{
  "hidden_act": "geglu",
  "rope_theta": 11400.0,
  "parallel_block": false,
  "extras": ["capped logits"],
  "init_out_by_depth": true,
  "warmup_steps": 334
}
MLP neurons of a small language model. Each row is named by its layer, matrix (gate and up: input weights) and neuron, and shows model dimensions 96-223. Each number is 500 + 25 x the weight over its row's rms, rounded and kept within 0 to 999. Numbers have three digits each. A neuron's up and down rows have the sign that makes its largest values positive.
After each neuron's rows, "fires on" lists the tokens most often at its 100 highest values on Wikipedia text that the model never trained on; "fires in" lists the words (lower case) most often at its 100 highest values on Wikipedia text that the model never trained on. A number after a token or word is its count.

L16.gate669:480513483492515509487511488470501521520537511508473516509544520519505519506485506438494489498497492495488542464454524513547474532494490492542537455502523552497485489484510501540522486517496461475480484500494468526468496480508476492475533504526503483552505478491522480492536503491541561528498456466509515501472524473487489514488549482486547490510504452482476492438453495541471511469483
L16.up669:520477485469492509569498550463485502509481499480511523495497477477498476494538495516478504517518492527520455483516481475453504474485483508476479562480466487476469523499504495482513520507479535507523522470541538480486491523528487496510497455503481518506505490478486534493505480503504473485500544505496484490505509541486494515504462515533479473453516509506458513483530503469560489531553
fires on: " the" 44, " The" 16, "The" 8, " last" 4
fires in: "the" 68

L4.gate680:477485454526488546534479524466468479503491502487554507528550492501509516494484519499552547500532479539483529504517504543513468476496470534526498510453485531519536505459523498510455477468534451507530516464500546525513485528560499524505493499489467553504503467479466493503519502482507534490533544506526511494495464519529467451513516515477469446531519492487490516495499525513466488493524
L4.up680:518468563505547483509508490498514463514463486494473493522476485516492460521532495528506443448465462504488512518519534476505469506473500524473501515510467552505529493542445491534518463484506523500485513510503505509518488487527504467473481509519475479501491519504482506498523508478460481501475481513524472468491485494459506519473525504475492525550494507557511470479455471452493518527515
fires on: " The" 64, "The" 36
fires in: "the" 97

L2.gate162:485490519485492510521473499458521493518500461532526510439492525512474486506511557535479539496519499493482545538572514520502496438480485490512508469529519479494493505533475523461540507461537499488519530486526551506488429471525474473470454492466523548534492534501446489455519495499518522478538498480507481511488494535468512499479446476477508499530548499548512491502494499492492488479455
L2.up162:523534469506515498505473491484501512486509517529504479521512475529498489523482510462508517452467472500468528453538472485501493448491494472485491502521492485496504576526526564538469496510525495502525488507484464495522515513521514485496507506514501542485493539495496503509495547479542547504526537486561492510537490496512480524482477521478502522490537406522475517500479435489497507461518
fires on: "2" 45, "3" 22, " a" 14, "7" 8, " which" 4
fires in: "2" 16, "a" 14, "3" 11, "21" 7, "23" 5

L13.gate500:503537506488485455538496510475474481473479505513486492504481527527511519481458505462449462517514584515522523500475499474492484470527503462531489461502489473513522477507476499521478457495494513507497465436459508519488481438507486500514495522502482519492459510516498546464510498504491505529486471461503524467512535501486517474506502504505501495498536473490482509474548484512457472532542
L13.up500:455486494541465519515452479494493529533528457498461539514523503455520511507515519486506515512497486520516538487489526527507477519487499480475507458498505532490499490507545480494520474454494511502490509449501487476492499490501534524479468483513467495485471506489519508469521462520453502457489532534497476517481499522543494500519512538523475471509517491467477482465497531497510488487539
fires on: " of" 31, " new" 15, " called" 7, " like" 5, " adjacent" 4, " as" 4
fires in: "of" 31, "new" 16, "called" 7, "like" 5, "adjacent" 4, "as" 4

L4.gate95:467483515469493519492510524505510473493508486557483473468470532484460545445486513473473527539486491489532467499507511518538478465525521554515521511490505528506522501498513491524507504499556501535484468502486509548505502517492482487512493472515495527503508528501515504535440481463478465507502546513514508480459535512477502502504519477516457498532527537509492503499531517489506519526525
L4.up95:521490547548496481485489468502477481463536467500512508522467500509517498506478487464493494540476507484492507521462507523487477499459485554517464517501539513471480482513514520479498497507502543482523462528511487492503485471481505517459500508567488473475489492506502483471479502542473516466474518536528507494530511467479541507545539519493495463506516453511518479472475506481507464487501
fires on: " for" 67, " with" 18, " of" 11
fires in: "for" 64, "with" 18, "of" 11

L6.gate362:510517497559465516551432512467494494519489513518490513474475522467446501449514456457460466502436469523486490513500521512490479529510528514474485560509477526508534515507523504537554523509482491531515485476508460503530508472528502527493510536500483506487499498492483455478435464504489497511509521491508501506512511511457508466549444475470484499469513478477461497489528521486455481515514
L6.up362:538542487502497503489522528496536496548521511517508508477471484494505500538508514478466474500516494487494503487537542488480532514478485520466477458502547542489506536524550481534477481474499521469528447497528515518508538493556454477522517496488481482480448485477525530511494535500492520473511502521519459479512493457498495522493510538473497495497488487518490593488500497528524484485544
fires on: " as" 77, " As" 16, "As" 7
fires in: "as" 88

L4.gate79:470524506508500491487475536464497537507520447507516584518510513500494463493490554495474500482485497495506508483541522489521540458549509493502520472500517529521521489497500532569484493492512501470495478475468483520481524476497476506481520525524480534493507537469484509462521537500535515491554528505501502483470511474507467536482474521541518476533492528493509481486479504489498545492526
L4.up79:514493466514462513514487564502490513528459476523482520483498489508482523495475482466501499500503491467529491538492483480471493462472520487491500494490419484472485518461495526564556481568475537519468493506531477497522456496500451485504513527451472510504505500507501463474516492469519496524516468522507512517563500530517486474499492511478498473509546525535501544497507490450508523485516
fires on: "5" 79, " four" 5
fires in: "5" 37, "58" 8, "53" 5, "50" 5, "four" 5, "50p" 4

L5.gate319:527503523519539503492508492554472485544494512488469521498532504502508440510531495484506457479502505524499541518488479506518408533499546491459501470513472505514460493496485543481498520491481513515560456493483497490467524505550472456540444486461465534508507557511493467527536488514525515502475549474516517497491456499506514489466508493530510514531472488505455505484499499445521485527505
L5.up319:512475506465462467527503510502514499481489491500526503482515447545495495482504476493512521468575485479505477521471476531505484512500497499471508476503513477454507479502517473514494509529504489525534509523477516471509505503446532512472456539536493530498506494513477504471526535494450471504494532482479501469498489479451507446439495507483550528513533500524501499524449508477510553514491
fires on: " several" 27, " of" 13, " various" 12, " numerous" 9, " many" 8, " three" 6
fires in: "several" 32, "of" 13, "various" 12, "numerous" 9, "many" 8, "three" 6

L15.gate608:518515520488494507513467553458475516493438490553485467491499477496507448525453554471534511515487500535523531471513552487506508518482510496507494502509488517506464483432530490512525482512515496512523543485526475487479450512527471546521503485500468474513480460531521527503508520502542487559512493494530491495488502507508488485508510495508519501545502468520437549472519431458502524482546
L15.up608:489481518513489459474558459482518536493479480502523496532488466532512542534476488465477477514503510475486486487508472543495491502467529468535479482501468475489515510482507503491532476493534513469491473503516507465518476481548528535517486492531546541500523457501489503510501489537521509531447538482487521492504528491538471479530480481489521471535475470528517504486519434459504472491517
fires on: " the" 72, " of" 12, "s" 5
fires in: "the" 73, "of" 12, "s" 5

L2.gate186:557516451449489515460524521500521460463493489488539473517489495468490484547526503525497489520537516523486524479477528500520479484553465486508491491486492511533522514466465495524458496444544485481523553476517540491485525504492465518496507497473465497509501516499480473540480469509533447514481492532515486488486477511514529536530503538491507497501510481509501479477542507478517505526476
L2.up186:527447532471498494541510524504499495515477528496442513513515465512511458495489508516515498505525518516497489560525523560520533512511480491488485492507514541533495525511493469534528491490535515492467470504466504503471524526495478499458539525494491482495481489519482492474500474521520499532488462481499545497475494475494510505525480513500467491540438491496501530480529495558476531521467
fires on: " that" 71, "t" 8
fires in: "that" 71

L4.gate587:512497491545504466494514504559495486468482455498482498481509512479468567467546471511499489443520505501507492474544527520498528488542484525486470484535531503513535496514507503501500512540449513473519496512502509492465473487514513451480451499547481502500518519463501519486484476505517495492505520464506532509504527461515474501500482501483534525525482492522475488532480491510499521488457
L4.up587:525489512530519548501512520476519500498516477503481501479483531512444498534508491452501460494489462500499471463472484513503524518538476507491477484479522500485454498495485508538456476486483513500489492535496477476485489477501505505509513539500487478487487459505457520469470488478539450453500494495485497488481553503497525504492477524459516500490489455505535524470494567505550513478515
fires on: " year" 17, " of" 13, " round" 10, "al" 7, "ed" 5, "e" 5
fires in: "year" 17, "of" 13, "round" 10, "day" 4, "exeter" 4, "week" 4

L5.gate680:495533556463439495483476500491476501506431476514503500504459471510488520521516528501467522513498521531534524516490548467486536496529487501458476517496539515520515506464483556516562466488508507512508470508528538494497463496447475471478491496502496499486534500470475507472493513502529456493490486472505487487478466500509533554505537514504510492508488494474515457488495500477500480517472
L5.up680:517486532539523477526527553524523460531508469504523511504520497480482458532499500520538490486492468503520548490529538498533487554540506477497463506496486498518488507509486474503539483488483545511539509474570520525449499495509493483436519495515552518456486502488464515465459508494523452511528503516480508497519480505522480513499509469494525512475505436526495514473463524482496496504549
fires on: " as" 20, " name" 16, " called" 12, "designated" 8, " form" 8, " with" 6
fires in: "as" 20, "name" 18, "called" 12, "designated" 7, "with" 6, "form" 6

L3.gate374:501510524535502515513482501477509494519497516511477479509520491467504517533555486472472509474554484478504523542546487490491503513492524466465452466504514470487517530496473503516522508469521460483531544512493503509470487494491469497511482503535503485458426485522480444497505529507507485491530541525498507520515479506494532517530447498474490501446481461498499518477521500488507471516484
L3.up374:446531515530491480485452526530505460491530511515513498470508490454465503533498495513501526497504471508514463492530509527488528504482528494512504526512486482500497521501531519547512506541508522477505463492492482528521540500543505503490513567520469507464525476490481537508465535518521518502549515518515504522478475496515500498549422492508537493467450518509497513511481523544531510515524
fires on: " As" 40, "As" 11, " total" 11, " Total" 9, " as" 7, " if" 6
fires in: "as" 40, "total" 20, "if" 6

L3.gate52:525495544486485511518467531503508455479500488503486443490499524494476475496494475478507448496497507517458466504535503485458445462551476491491514478527517492499516493529523537561513501459482499505504470521510517528500472520513537526524524493505486448475581485469495502489506489488525514499504516514522492490564502513533516522539496556470492450528495515500464540490510495478536482502525
L3.up52:515481519484457480481497559491487505497511464510467525480485519519495487491487533492497497524446521535539463495530521505488538499456494495474527511537489498501509558536500459507497470523542529496500487461503452517491492510479483535504473508543474491493503495514463488523509508509531453501507474544520552468483511517500485518498473506479506512520494488469477510523525503508484518478529
fires on: " the" 44, " After" 15, " that" 7
fires in: "the" 44, "after" 17, "that" 7

L6.gate214:515529509492483496517494474473457485485466520543495461476504497476513463487530516520477483476548526493449515518444490492497494490504521497507474523516511471533482519468504497447498459525477490519515523505497496489492496532508486501509466494502494495500480413474515458498473496511526482516512512515494485489482502505503457500501542554536525512508508501497433519477495460479515527526529
L6.up214:541500507489501470457497511516505547503469513501500461437505516538516491468507507502474512445507450517506501511463506475511534508493507479498508505497510474529502464524500456461489474540502479526517485490509484481454420516501503510536439496510548487474471477516494447465446506487504497484501552507484496512481516490470450488487567501499533507537502503529488506484469477495491497494510
fires on: " some" 25, " most" 24, " of" 15, " many" 13, " among" 8
fires in: "some" 29, "most" 26, "many" 20, "of" 15, "among" 9

L2.gate100:505502538522503485540476524475504468495494470507515503483476510524488501429497488486455487513515529502506491469481541522492528516463493489479523534522493524480509514497526532476516525471549500507513476474523479476507461473520499498466452501506530466477427493473459460542511524492499544518526492486516485490491536474476491494475524476500519436501487518503504436526536483525517500511486
L2.up100:515460517502476523517465507490521525474507549539519545514507484517489505496545487468553512478505521449487467490498511552487477504502516460485538524525564506503496487515459538504534442507506509515454464479496523489523518481537472514488531507518512519496482515462480485502473490559472510535518514491486463526507494488501516497528479525545477530516487514515516474510433523502504498479504
fires on: " all" 41, " All" 28, " under" 9, " Under" 6, " birth" 4
fires in: "all" 56, "under" 9, "allaire" 4

L3.gate647:495550476474492485453479484485519482494493456479490474475490510496518462497537501478484524472522531510526537504472480499512498526510471496504492478520489480514447511522500503504557475525523516474508460439488488508489509468530510503501518538500454514499476479511504468540488515481470449533524495459495486478497535529494506512521436492509477448500495449493438499504507486467475558504514
L3.up647:470510496515514487476519475463508531484518505513570512525501499453521526487495486478493498542475495476488537489492513491517511470499478519475463489507491535440502464506499536526533524502528486475493544535497524482475530532505489515442487513479505454479525501537504465515534528526516430480447485492495496517500491515536513476466512484487521494494513564530501482529487512489521470481528
fires on: " song" 30, " album" 17, " track" 5, " tracks" 5, "EP" 5, " single" 4
fires in: "song" 31, "album" 16, "track" 5, "tracks" 5, "single" 4, "singles" 4

L2.gate181:487509539502483470522519521510473483505539498504475491516529460493501491484541504474461450496504543515484477497480501494477524478532523528526490498504464528496471497453446511446512509503498502547542497494463495524528547477500491523464463443458536490481492480479539524535531491456540525475488559493480489495490508517467556472454506505506508530477506470483502473476519511498511556484524
L2.up181:462507485540508506513490477509511486474503503473521514511467512463469515528513540541492495477498532508540529498517476503519440489468516501442534502512515486493476485472466477476519510503438460530449444488500537528476512495503474515485496528529492507517497492501513509511544476509506514494515488515480501526467515500512509519535487464517506491438492498483505480511535517490492476503441
fires on: " of" 71, "pos" 4
fires in: "of" 71

L3.gate57:512487476528520454517460490485393517521514524498490489489517500511498494519524448556484488512520492516492520461531523508518520472478514488502483508515467463482488507454491526495514519491489543483508489443536509506472475490523485528477504472463526482543495491534513499513483485506523518487522486481541508486492466516485521516495493477537491483518536507490488488516464483481479539481515
L3.up57:470437468522492492485516479509509496465525490497518528490495518528453526501500503504502517523526505492508461484543527543510539493517495499517533486511518513494486516481541520501477498457500459489541480522548528474522433484476527489482448488504516457497487483503505501478463519456508522495485490511485507490498466505458517506525477481507485470497532510469496497496527471537535522518511
fires on: "1" 35, "4" 19, "3" 19, "i" 8
fires in: "1" 31, "4" 16, "3" 9

L6.gate48:496523518507482502508460483526454475495529490485476479522518487432509513455470457494506513488478494490467488505469533458501513518473440436511511497513529492479489462533537494485489465481495487488509494488490515501505467497469469507457503490524463491481512520495489520487466502497492481522498537471517492477508492513478492518524485527452502536523539482465534425490499473488483485507524
L6.up48:481485530513501453546503499530488525494503506482477524521516486503463480520482484509484474483517506508490531484476516517532457504495519477457533482499510475536518497446467505522503494484462477513543506513495481533534525482512510556484510485497507527559510468453517499510530517506493497548543518519514518506490502530479530513494545472519509527515522484492483452518510525495487502464513
fires on: " of" 85, "il" 5
fires in: "of" 85

L2.gate75:473489542510522483489525580520479551488532506540471496502457554518520448488514494515488484499489506540544486503530513495504512496496513505489543498512466480523470492482429507510493507483525523487504469495488516481521491477508491504477466467515511514513532474489478529477540470447523508489518534481521547482467478503516522499511489496506482436539491456529530519532475471493451505483490
L2.up75:494457477479479494489484528503499527493530508527499497459513489443453503542496489495460488490503458493479495536528538526471508486502517526495486516522512486492531542504482530528490490455465535531433519468480504474550480505523497511487492476493478491411525502502494509454490467448516488510458487499478492548479556504522461498522530458510520535518505479545487461484481489489508479511477
fires on: " called" 27, " and" 17, " announced" 13, " named" 11, " reported" 7, " revealed" 5
fires in: "called" 27, "and" 17, "announced" 13, "named" 11, "reported" 6, "revealed" 5

L5.gate32:487527454454537507469502501484504529543509482493500550505474533492505448451527500474490465497485521471505496517548525489509491467514500498503516469523532513518522485483508537526478445510486449498470488500495548512520481512503516495540472525494476511461506472483433483544463514483540467496531518479551474432485494479488495471508523494485478499539511482519501522516514469502453517495522
L5.up32:544532489465462490491505492490515510510512512495471502459518519506481476487491470509484494522462509504511475506505503505527535498500487474498478515490524511472546535458462538522526456545500518512511483515472483499490496513470506492482501479494501501494493492497483490496498501520505475503529486476523550465509496508526501528466537444488481500599547509518475502492510427514480547556510
fires on: "5" 92, "4" 8
fires in: "5" 56, "50" 8, "58" 8, "55" 5, "4" 4

L6.gate504:492507503462554500518439516464475498513489474500517471497470507498477480542535491520527456477527477481475495519504534491505494490453489519472467524511500525472491551484506490542491475524543523432475495512522481483458475524491478513465503518502438525478482439469486544469450504536482502481511477510507497488530502525530465504508454490551516508539550530552514485512558529472507486511514
L6.up504:512474528496502503517490486499513513552461514504497492500487520499474491530562508504522532461548476488498460497489558482527472469508527547506493492494457513499493508459486496497495514465466487498480503511520467506450541487516501417511495555502519516434509521526480498500537476482520532486498474458458506516482495511497514529527540539498499527483516450516510504529528534484473500534487
fires on: " is" 59, " are" 31, " be" 4
fires in: "is" 58, "are" 31, "be" 4

L9.gate167:521507535501484408513530516522505512497478470494474503524528515524513505471487497481491481487523540535474491506498469537518541512454511513480474479514535478499506483441477490519537503505496502475492491489493508477466497449499453479502488502481430533528507445502474468514474511508505503553475515514560491506515504496507505521497525497555479519504497470515532464498543496495525533489520
L9.up167:469514484506505498502534498495543547498571529475467475491536476505557528491484494495445533448493496534455491456494477520525518470546502505511473541503544497507493510518525517491490551524509490507532491486509547505497535482529499531512491475502474500476471515468503438479529526519524507456465517475494534511494482522498482519531492488479511538492480518510535474536505493513501475494500
fires on: " while" 25, " if" 18, " While" 7, " when" 7, " When" 6, "Although" 6
fires in: "while" 33, "if" 23, "when" 16, "although" 10, "dst" 4

L2.gate624:512504456474538532514496507501440485507508504500479479510505482481483536503512501521502496506513523501476505503500505504495509489505446489490553493511504502495492516537486489504518467499477487468488507506530469491469476428505522494489477533557501519499514501452505526497461484479527527588510522491497509521513518500514479512517485514460507496447468449496515474516480413477476508450504
L2.up624:508499512469495508471530506493514479481499459521440489529534505463487480512571506508490522502513476455481505481498468540482479501499486435540521541509533430504493527505465516498498461489486525547474487568476483532498522470545562507496526496486516479489495479476494462485478466519476521507509482519495495545446495531538489497508508500439522495491472506491529445512515481431522455509516
fires on: " of" 53, "I" 11, "P" 5, "E" 4
fires in: "of" 53, "i" 8

L4.gate311:475493465499467496498464495499492472514510526515504488478551515483501451527502482537459493485505545480491473511524510482496507536520521479518464468504523498477498524533485523471529514470479515529527540516506525479499523485508474491483488493481463504525512499468479462533492536491522459523521530485486498500483534505463491525522492506501529505500521468474433493473492520482499476526471
L4.up311:501498480487458497527546525474511497503472458509516503501479502504511494530505475489516502504483497507448506523474511483484532519487509523488480493513509491482486518500502506459506488520494507497532432525511494505508423489523486479497458532502526509498470530455485497509472544561516470486538488531534504519535487494527506449445479477565483523513480542497461530477513502527530510495495
fires on: " both" 25, " several" 21, " many" 12, " all" 11, " some" 11, " various" 10
fires in: "both" 27, "several" 21, "many" 13, "some" 13, "all" 12, "various" 10

L2.gate264:453441549520508484517490503525496474518551488520493502476498512508502504480486530453484490548510497478511458555548471526516549499492480455515457547493480512501504513520494480529518498454509558531563524483440485516491485478490482482487493496534490492532528493497505523483474476510532499479537487516487467510523483508470512483515472519523490509484528503482504526508488496450484516505491
L2.up264:516544504508507525491518484509543501481537501469511526506436525471530497534560487505494502543499478515520506508472500447549510525524469500513513477506516484513465501532494468476511546518492460466535481515516525556450551513507502525508517492442496463532501476508505512535500479503466477543480480506489500475489436509512513448548492466498489541502506536525484519502461506505475496482487
fires on: " of" 99
fires in: "of" 99

L14.gate592:501500478507501540495439518478470484485487489491540465477543489492486487566474513494524494478517494530496525469540575530503482502483499500492473464513540525526477497462486537534495524491496523463503502537489544511496500480544501503492487522506467463486499500524496512471489547500509505528545483520514505483485499523520481503501523462458512503491502500521482473471482478515412496482510
L14.up592:502523490533537489566509491473497465497498476502532482497504481499461493505516455510512486475511522491511506510525467483474482489493487511501528461491504514521453490466433491480511480498524543477489533505511539503478526532531496483472485532477495492520522484528496521516494461524514483506503454494577509489509503470507458526486442521544484480535503512543483537490510457487476531471487
fires on: " The" 34, " the" 23, "The" 12, "s" 4, " cm" 4
fires in: "the" 69, "s" 4, "cm" 4

L2.gate126:503497542515529480505506568444542464489487518471486526484507483515539535530513516529503505498440516520493479502485477519510505497444511520502532499495467477509467462475509518484519477473496489468495471492461489538460483484505491475463523497505492506505497509473542486476480487473504505535531505517489528487500515503497504471504492469446492448496449501467509499478462479508537496467508
L2.up126:513481480532504496493489475468510554508471517509527470529493490520526490432531503519499521498521476524492511508515500497478475513505500517531484467522493496464455485533472493480482550454522502466518531472502520510537575479517478527514484487508493481491497516478491508470453509520481485528510483493521468456489461490488480450497497538487507506487486495509524502506502460455477479493561
fires on: " this" 62, " a" 7, " Sultan" 7, " that" 6
fires in: "this" 62, "that" 6, "a" 6

L4.gate529:493503468528523537490486521475537487506508518449493495475526498474512510457464497478493487527510499523508484489501487488530534468523478530537502524528500502488485541478552499503509451501524534538541453478526502512466471514534482479501470537501500524468486466508511491510460541497516449461487485497527462464500405503486499492467511502457522489487523495529502485521500492485502511531503
L4.up529:524513476486485487487506519511509471506528532483495493488480509493496529491499518505502465503500494537517464502509481504513539476483489513563497505480496475512538501496540488487460523507565524530478468460511482512507509532463498500501511483466530475453465519528483502522495460497488501495481476485489480498488478447504508528504509462519524492487530532478527520538508483516463519534515
fires on: " at" 64, "5" 9, "s" 8, " At" 7
fires in: "at" 63, "5" 4

L4.gate404:488478483540478483498472512488498466498481485549508487495511526560476474475476456468543499459518482472484485488489508527510504502554495477496476521517482516484469531488517531507501501440519503465510438488498528512486521451530439526496534496524483482492496485481480454470472514504486464517520540564531442502474498494526491505523480501472465512483532519500505493532507444486500537501486
L4.up404:530495520510490435457448514484503504440479527517505527522498539498553522475471459484535459504495525439477466497481499567463489486496508479467476541487495486516548526513469522511453489501459502503531476506461464481468528519517464525530513489510534487518487459508505489465520539549468501519521438487500505530527520533521507493505495477513511518514485528521482530521519480553510551497475
fires on: " all" 36, " All" 25, " on" 12, " ex" 9, " of" 8
fires in: "all" 47, "on" 11, "of" 9, "allaire" 4, "off" 4

L9.gate438:523510511512538509491511492516462506513487534522492486497514496506447480525592491485504467516489462516497498486496537530474504494517518489509460493513510517511479492499525470456511501532488500519500521479483506492470528509517460476528505496553481482481466481529485516498476504508567479468533478505475458469497469504486484502508464557477507540495430460501499456530495476498500516527467
L9.up438:507481496515507495526491482500525512534509508513518531520511526492492504472497526484493505451488479517456518482539524501470517480521506504496481470500511496516471512492454485515519467486540518477580498528523522468483562543506472453493530482501458526504470449492492446509506522546519523475502501515525486531468458462554496483504473495517514499490499506485499507535471498505488500474484
fires on: " As" 23, " as" 14, " When" 7, " while" 6, " Total" 5, " According" 5
fires in: "as" 40, "when" 9, "according" 7, "while" 6, "total" 5

L5.gate74:483499519510511491506464529497493533490489533546480484466510516462440505517482473524498532482542512510515467517507472490530547490503505496485472537500511525533513504428513482530519504506470504482482510495489449517443459498544499510554533480555527555496528478507502515482528447503500501464495498456514501459503520522513508467502491519473515484483531493501473466512495487498507529506505
L5.up74:496477502485530544482503423477453520524501491507498518474481483491520503540517500501543503483492483511496519481570483516525475503493495483487512519500474496525503455486496518494478541528499521518503494545482493475475511533471495486483506516526516495465475531509482540521472525539487471482509488496470522521498524480496510512481534518480523532506475452548520468472530466538498518507459
fires on: " is" 73, " was" 20, " are" 7
fires in: "is" 72, "was" 20, "are" 7

L3.gate15:496485505501524510502482530476535499502521484490456502469495523531480491504504473463468501436509490488500538485510499502548502455489499510454501512515487516479484500443442525464505510485489517506490494469515472497517497454529498492497465485501478535495480510536504505478485562514512523500509510501489545504473485471495505527442489487516520456515524473519498520508466469479490505528483
L3.up15:481493509526510466513500493519481502539532517474499500471525433512536537512510499535495501543484522461460514495513535518481521542482491481465514462478504495497464503515502495478502503485532479491518483482479500485478481505522543470509484461520509523480512451515497517490516489463494480485500484499494496436496528516489487504500528530531521478487478492490513566440497499540475497493492
fires on: "2" 35, "4" 25, "3" 12, "final" 5, " Ja" 4
fires in: "2" 21, "4" 18, "3" 12, "final" 7

L5.gate147:499513500494445512466508498529490500489501502517499498477449546464508484512511491482444489519493530560446483484488501505499523522528475512529508501519463553505463483515512537514487495501572522444484477480515502561513504524452496513505514470501533476459485500481494548484475483516510482466473517530477530467518492523480491535500443511460466452532474477514512488529485491472471519493474
L5.up147:509525502475512496465503485507461494529509487526513497479500488479519462518448507477491485518493531492559491477539459468488505487491511487482525497508544457496489476508506492511523519516477443455523478493465478572528457518480488476510465491510510537501462473492532496479470481513541472468517476502489500469475501509478499482514502475546553512517528464550521505517517447517485488471485
fires on: " League" 29, " politician" 10, " Army" 6, " newspaper" 6, " Navy" 4, " Representatives" 4
fires in: "league" 29, "politician" 10, "army" 8, "newspaper" 6, "navy" 4, "representatives" 4

L3.gate219:459499455524509500500482496493502514515536550469486532483511493483498478509516523480498511462510498509487445506507508491523509462457467510468553514524504534474447491464517498540537512496475510485486489488481514551459510491531464456518488536521501521492530469500462509447491496461485490513492526490530523492453494459510522522539507462461479527510516508486521511460550487489496487511503
L3.up219:501514499433487522477520499518474531487473456500468547522508534496490514509525469545462508488501509433530464518453512500550474510485524513500446490466464475472517492563462461480479498504526521467498505469504497475522503545501504496482494531461492452480491525516487510486493483452562465500530459500491510480471529520493507489504496498511482548534486478500487488485486498467477526488482
fires on: "5" 64, "6" 15, "4" 14
fires in: "5" 38, "6" 13, "4" 11, "50" 8, "55" 5

L5.gate370:521507517472473469486455490497466504530516559522513510540499495486499430510515524509533476535462534517444457526475516539504495479519485499492473525493492490494499515441478519508488476516538470485460481500513499486457512493488455472501535509514525521511506479468494493485546515467499454510509503494481495493519494479505539518492526472482487547510552523490504505511538464523467519469549
L5.up370:499469457523493515507482509499486483494489531533493511476463524462472520498481493554496494503467543526514503503512495476477513465482516534517505519489517523506476480515490536508462502525445501514496479531531475479531511456468492487469504520460504482500505480512527543476468514470476484456508545528508480532491494518473492514496450492534488493478548551512437489526536513492510509511510
fires on: "4" 30, " League" 22, "5" 18, " of" 8, "2" 6, "7" 4
fires in: "league" 22, "14" 16, "4" 10, "15" 9, "of" 8, "5" 7

L15.gate489:507529488467517507499445488503531471499500499526516492477512457510489480513471523464530497466517510515458503508454470475514497538503473506521505480504480524551496502471480499498496522498535517510528567511532526544484507492504422510536512471502497452505512479463542495504507527453512503525515493496518526500475507505512457485514445496524525461551528434496452497486474481477457487485507
L15.up489:485484520510513475510501486479473528473521499515477497498512501521487478474489499489527511489499487552499477501435486487525500517551512475494517499499585486514532472456480481499502526522506487470479513488474521502506530512508483479490543466465521505526521497513468491459463507527495481481542473489551513515506431483486503517524507472483463456506490505489466534498536497514461493503477
fires on: " the" 42, " The" 27, "POL" 4
fires in: "the" 67, "ippolit" 4

L4.gate35:538515528525498485466487484512475505479490483515441516474523524524522505478510511511478475491473492492483495466541475501522530463503479467475484493521510479509492524534432539489502455500474512507487491481525495492485460498526442456492511502500510519501490507462458479498437497504495516507466522505477453509493479525510503463497467480483486493491496507499513521481469521553482501512516
L4.up35:506515506461516507491518437499436493470491494518422500527494512519532470466488483535474482476498482511507514450540539494536490485504545511471488482505467487490482478497517516540475548465495485536486499483451496496486478486552529438510509493516507471455530501480477504509527484501499484531504501462502454493458504520490502516467535461490524519518519492480545507503483520532504497482552
fires on: "4" 24, "2" 16, "3" 15, "wick" 9, "0" 6, "6" 5
fires in: "4" 20, "3" 14, "2" 13, "0" 6

L5.gate145:510497546513493498450518514511498490497460518482515513516515467525507490487486534502479477486494499479507477504483516527440507480486499524506500518515541494511498486466519502466518487512544490506484500540524524498516532501470431443486516519516485528459521512464476451488517493516511492485516489505502514458476504485546506485487509522525485522491503497530542485457499452489476530531494
L5.up145:465530513508519466529502463456535511497506519471563502475489486537542503552519508476508472483462508520537469498500469439519472468502524489503476503493539482482467498519479498514503524487464536487494490543518505474523512505478486518511493445476484485496530493536533563509490551551496463489541552525498496561476493491524518461496490488524506498492493492474480516512498518475505494508506
fires on: " with" 96
fires in: "with" 96